config.toml
num_hidden_layers = 10
num_attention_heads = 6
vocab_size = 2048
norm = "layernorm"
norm_place = "pre"
positions = "alibi"
parallel_block = false
init_std_down = 0.0206
learning_rate = 0.00159
lr_head = 0.00622
max_grad_norm = 2.0
schedule = "wsd"
MLP neurons of a small language model. Each row is named by its layer, matrix (up: input weights) and neuron, and shows model dimensions 96-159. Each number is 128 + 24 x the weight over its row's rms, rounded and kept within 0 to 255.
After each neuron's rows, "fires in" lists the words (lower case) most often at its 100 highest values on Wikipedia text that the model never trained on; "fires on" lists the tokens most often at its 100 highest values on Wikipedia text that the model never trained on.

L3.up493 [162 161  76 132  88 133 133 124 154  93 126 128 140 143 104 146 154 130 113 148  95 122 150 108 139 149 149 152 107 118 115 151 143  83 113  92 135 153 137 112 162  90 163 129 118 150 135 169 132 124 102 145 148 104 128 159 124 161  72 100 148 141 145 116]
fires in: "would", "can", "may", "could", "to", "cannot"
fires on: " can", " would", " may", " to", " could"

L4.up12 [146 105  95 135  93 116  92 164 124 133 112 134 112 166 122 163 108 145  94 155 138 108 139 141 127 100 115 142 175 152  97 148 179 105 135 106 129 115 104  86 139 135 148 142  90 102 130 165 123 137 151 108 161 125 169 136  88 165 140 148 126 114 163 134]
fires in: "his", "her", "their", "its"
fires on: " his", " her", " their", " its"

L5.up596 [179 117  80 145 126 129  93  97 143 140 100 106 123 138 159 148 143 171 107 114 130 135 106  79 123  97 153 141 123 116 123 145 143 126 144 119 125 157 100 119 126 148 133 154 135 132 116 142  87 141 118 117 122 113 131 137 127  88  98 189 152 130 162 122]
fires in: "and", "or", "in", "for", "this"
fires on: " or", " in", " and", " For", "el", "ten"

L3.up734 [108  82  83 105 116 124 120 104 171 122 111 131 102 139 117 117 156 157 125 145 107 113 152 145  83  95 138 117 128 165 105 162 175  91 119  98 141 143 132 129 131 121 132 128 124 106 138 122 147 143 117 128 147 155 137 204 124 133 141 156 138 131 195  55]
fires in: "be", "have", "best"
fires on: " be", "z", " have"

L4.up39 [162 104  83 141 128 122 154 122 165 118 167 128 139 126 109 131 132 143 124 198 161 135 141 140 122 146 144 157 162 118 122 188 153 157 156 101 130 132 135  85 140 112 149 125 120 112  93 169 156 148 167 170 112 134 126 133  83 104 104 111 147  84 145  89]
fires in: "his", "one", "often", "friends", "fire", "same"
fires on: " his", " one", "ri", "ten", "i", " same"

L4.up5 [159 128  91  94 137 116 117 132 164  76  81 123 109 157 179 168 110 157 106 122 100  94 151 114 126  98 168 137 117 129 145 119  84 130 147 116 127 134 134 110 103 133  99 139 157 142 153 156 107  91 124 110  87 124 126 113 123 112 135 170 156 167 159 135]
fires in: "which", "and", "but", "that", "where"
fires on: " which", " and", " but", " that", " where"

L3.up14 [133 139 161 151 128 123 171 139 140 125 111 135 151 147 125 105 127 116  86 139  92 117 148 145 105 150 107  92 178 131 159 138 167 111 163 107 139 118  79 125 140 159  96 119 148 124 116 153 151 128 141 188 142  96 154 121  91 135 114 110 147 155 132 113]
fires in: "june", "february", "march", "april", "may", "january"
fires on: " June", "o", " May", " February", " March", " April"

L5.up185 [176 118 133 102 115  78 142 162 136 173 152 119 111 123 143 161 119 169  91  99 106 141 140 101 149  84 150 108 104 168 144 143 109 107 101 143 137 155 113 101 133 120 120 157 127 145 179 115 113 154 130 128 121 118 125 130  85 106  96 140 165 148 126 152]
fires in: "and", "his", "in"
fires on: " and", " His"

L4.up323 [170 132  93 145 129 134 159 118 167 110 108 116 117 125 155 129 109 148 126 115 147 122 172 107 136 127 147 146 130 116 129 129 132 153 105 106 138 127 137  96 138 146 102 132  84 124  99 164 101 142 129 150 120 114 144 125 107 141 117 176  99 125 144  90]
fires in: "he", "they", "his"
fires on: " he", "y", " his", "dy", "ri"

L3.up666 [192 105 112 138 136 111 151 147 144 127 120 128 143 157 128 137  60 152 149 150 120  96 116 104 140 152 159 100 148 125 139 116 122  78 157 111 140 161 134 109 139 130 112 151  62 149 111 152 125 134 140 112 101 145 155 137 102 140 185 155 141 129 125 151]
fires in: "of", "on", "from", "outside", "alongside"
fires on: " of", " on", "ide", " from", "ing"

L4.up425 [177 100 172 142 159 117 164 141 125 123 128 118 162 121 157 116 119 134 153 135 140 123 122 146 100 117 152 119 182 130 145  65 109 139 120 159 149 137 126  91 138 105 153 154 115 151 132 103 117 125 134 157 139 100 133 152 117 142  91 150 149 161 147 112]
fires in: "after", "during"
fires on: " after", " during", "d", "li", "A"

L5.up674 [166 163  73 136 143  80 112  97 185  80  60 127  95 129 131 160 101 163 151 135 147 115 137 139 121 161 171 174 122 108 149 141 179 105 143 125 142 133  99 118  89 145 126 158 145 114 128 151  92 161 144 147 127 138 139 139  69 104 112 166 115 144 172 121]
fires in: "of", "that", "and", "gave", "magazine", "each"
fires on: "ga", " of", " that", " and", "o", "ck"

L4.up477 [ 89  46 141 123  86 133 155 148 101 130 116  90 110 109 137 123 139 156 134 104 102 116 148  98  91 134 154 152 137 129 143 140 117 103 111 127 136 163  78 124 114 104 173 166 134  86 113 144 161 150 146 134 143  86 156 151  85 168 106 154 169 103 157 140]
fires in: "was", "is"
fires on: " was", " is"

L5.up229 [165  88 122 145 102 126 145 104 102 119 105  92 145 156 117 162 111  91 125 162 107 145 118 117 128 122 148 141 118 142 147 140 125  86 130 124 147 150  89 145 136  96 124 133  99 104 126 137 113 125 125 152 158 111 109 140 126 148 111 145 133 173 132 105]
fires in: "not", "could", "would", "may", "should", "can"
fires on: " not", "d", " could", " would", " can", " may"

L3.up8 [140 114 148  99 148 100 120 147 130 150 128 136 122 106 138 131 134 133 137 144 101 125 106 134 104 146 127 173 136 115 155 128  95 117 108 140 142 153 108  76 124 161 121 102 134 162 145 118 102 173 113 152 132 109 157 121 131 185 136 173 152 152 161  86]
fires in: "after", "before", "upon"
fires on: " after", " before", "After", "on"

L4.up402 [162 165 137 142  94 120 172 157 139 127 120 139 174 144 113 133 140 109 109 131 100 124 139 135 134 137 122  88  95 113  99 127 134  81  62 129 131 142  98 113 153 100 122 129 110 119 156 154 166 125 107 156 107 108 124 145 125 148  51 159 128 188 154 116]
fires in: "can", "according", "may", "will", "candidates", "not"
fires on: " can", "or", " may", " will", "er", " not"

L5.up31 [103 117 158 169  88  81 152 103 135 130  93 132  94  93 137 124 122 103  80  87 142 153 120 153 133 136 110  91 115 162  89 122  81  98 128  93 110 123  84  88 105 144 155 142 127 106 117 189 149 135 149 149 166 120 104 134 126 156  83 173 173 160 150 141]
fires in: "june", "march", "may", "january", "october"
fires on: " June", " May", " March", " January", " October"

L3.up163 [116 127 109 138 101 126 137 119 151 147 155 133 148 136 130 167 129 132 155 138 121 126 128 102 133 125 138 149 119 161 123  84  98  43 132 117 156 110 118 123 155 145  99 115  86 136 158 125 108 138 103 134  82 161 130 115 128 139 137 103 157 148 144 111]
fires in: "of", "in", "near", "at", "via"
fires on: " of", "in", " near", " in", " at"

L5.up238 [135 115 136 138 127 103 150 128 126 136 150 134 135 125 122 116 102 181  96 122  92 132 120  74 133 147 118 149 111 130  90 149 123 128 112  97 146 149  87 120 132 137 115 147 138  82 134 146 111  98 112 125 133 136 137 189  98 159 112 149 151 120 161 106]
fires in: "or", "and"
fires on: " or", " Col", " and", "er", " Or"

L4.up73 [112  86  88 148 122  79 144 128 130 164 167 126 119 150 157 149 111 135 163 140 130 137 141 112 120 130 132 143 162  96 133 103 133  57 148 141 149 138 139  94 117 119  98 116 107 106 112 104 125 147 110  92 120 104 164 162 101 111 140 164 147 148 128 137]
fires in: "in", "of", "aged", "at"
fires on: " in", " of", "w", "C", "aged", " at"

L4.up280 [130  98 124 154  78 143 132 113  88 135 101 160 112 156 166 129 148 102  99 116 146  88 152 102 104 100 138 170 142 122 134 147 129 113 141  96 121 145 117 111 111 149 152 144 151 148 154 180 130 147  90  68 136 105 117 155 157 174 115 162 153 154 159 132]
fires in: "was", "been"
fires on: " was", "ar", " been", " dis"

L3.up542 [142 138 155 163  74 109 147 125 132 148 113  74 148 134 143 159  94 174 139 170 113 137 124 101 114 115 129 122 154 150 131 125 180 115 105 123 142 177 143 111 125 144 151 124 126 135 106 124 138 134 114  95 111 113 118 150 103 151 135 174 118 126 100 109]
fires in: "of", "to", "using"
fires on: " of", " to", "ing", " ex", "p"

L3.up114 [159  97 101 114 145  67 120 142 116 133 112 125 132 161 175 138  72 136 130  97  90 131 112 149 129 138 158 109 116 126 142 125 138 105 117 154 151 118 132  78 167 114 124 142  59 143 121 149 126 111 155 161 105 152 158 145  95 142 159 145 144 136 155 108]
fires in: "on", "above", "won", "after"
fires on: " on", "On", " O", "on", " On"

L4.up296 [146  90  82 143 154 107 137 141 174 147 165 113 156 148 137 172 106 149 119 126  90 122  85 117 118 156 161 104 140 122 119  93 113  91 120 150 148 172 124  99 123 123 124 113 100 166 102 137  91 138 129 147 111 131 151 136 161 173 160 150 177 161 139 120]
fires in: "during", "of", "near", "upon", "after"
fires on: " during", " of", " near", "on", " after"

L5.up643 [158 112 106 106 139  92 140 124 121 143 185 106 136 159 134 125 119 145 122 159 127 126 174 112 133 124 124 151 113 127 112 120 156 101 138  93 141 179 116 124 159 113 118 160 133 140 131 149 106 126 116 140 119 103 175 174  77  92  87 139  96 147 166  75]
fires in: "not", "that", "have", "see", "background"
fires on: " not", " that", " have", "See", "ver", "g"

L4.up703 [138 131 110 100 146 132 164 149 130 116 135 108 183 128  87 119 122 113  81 122 128 118 118  89 135 119  74 154 136 141 134 162 128  98 124 116 133 117 143 136 130 131 148 112 120 110 147 149 114 129 162 157 175 110 172 123 107 138 117 121 184 141 147  94]
fires in: "their", "its", "her", "those", "microbiologist"
fires on: " their", " her", " its", " Col", " those", "ro"

L4.up579 [178 135 123 104 124 120 113 174 140 127 150 133 130 189 125 122 156 147 125 139 117 157 126 140 140 113 117  75 168 141 128 153 148 134 112 137 121 162 140 139  88  99 124 146 134 141 154 124 145  70 102 103 120 100 131 124  92 146  68 147  92 136 141 106]
fires in: "or", "but", "and", "sale"
fires on: " or", " but", " and", "al", "ran"

L3.up135 [141 144 100 118 114 112 123 108 104  89 141  96 147 181  91 108 146 128  60 192 109 142 132 156 135 105 115  92 148 133 147 159 142 154 148 118 131 168 106 119 140  91 114 126 120 134 166 150 106  92 109 136 151  70 137 177  99 138  94 148 112 128 150 125]
fires in: "not", "now", "t", "put", "reported"
fires on: " not", "now", "t", "ject", "port"

L4.up461 [151 124 127 121  81 123 172 129 142 124 136 124 143 103 109 157 113 122 127 171  98 149 166 142  86 143 117 120  94 132 105  98 167 123 105 126 134  97  96 102 139 105 154 110 144 127 131 126 109 120 123 133 125 142 163 164 108 167 119 139 129 122 138 107]
fires in: "to", "can", "top", "candidates", "not"
fires on: " to", " can", "it", " not"

L4.up626 [164  61 111 120 142 109 149 127  94 156 106 124 148 158 117 161 130 155 137 148 113 117 159  98 111 150 138  96 138 153 147 109 139  80 105 131 141 172 141 122 157 125 152 123  93 129 144 139 103 155 144 120 112 143 139 133 114 142 139 170 149 175 109 126]
fires in: "on", "into", "using"
fires on: " on", " into", "ing"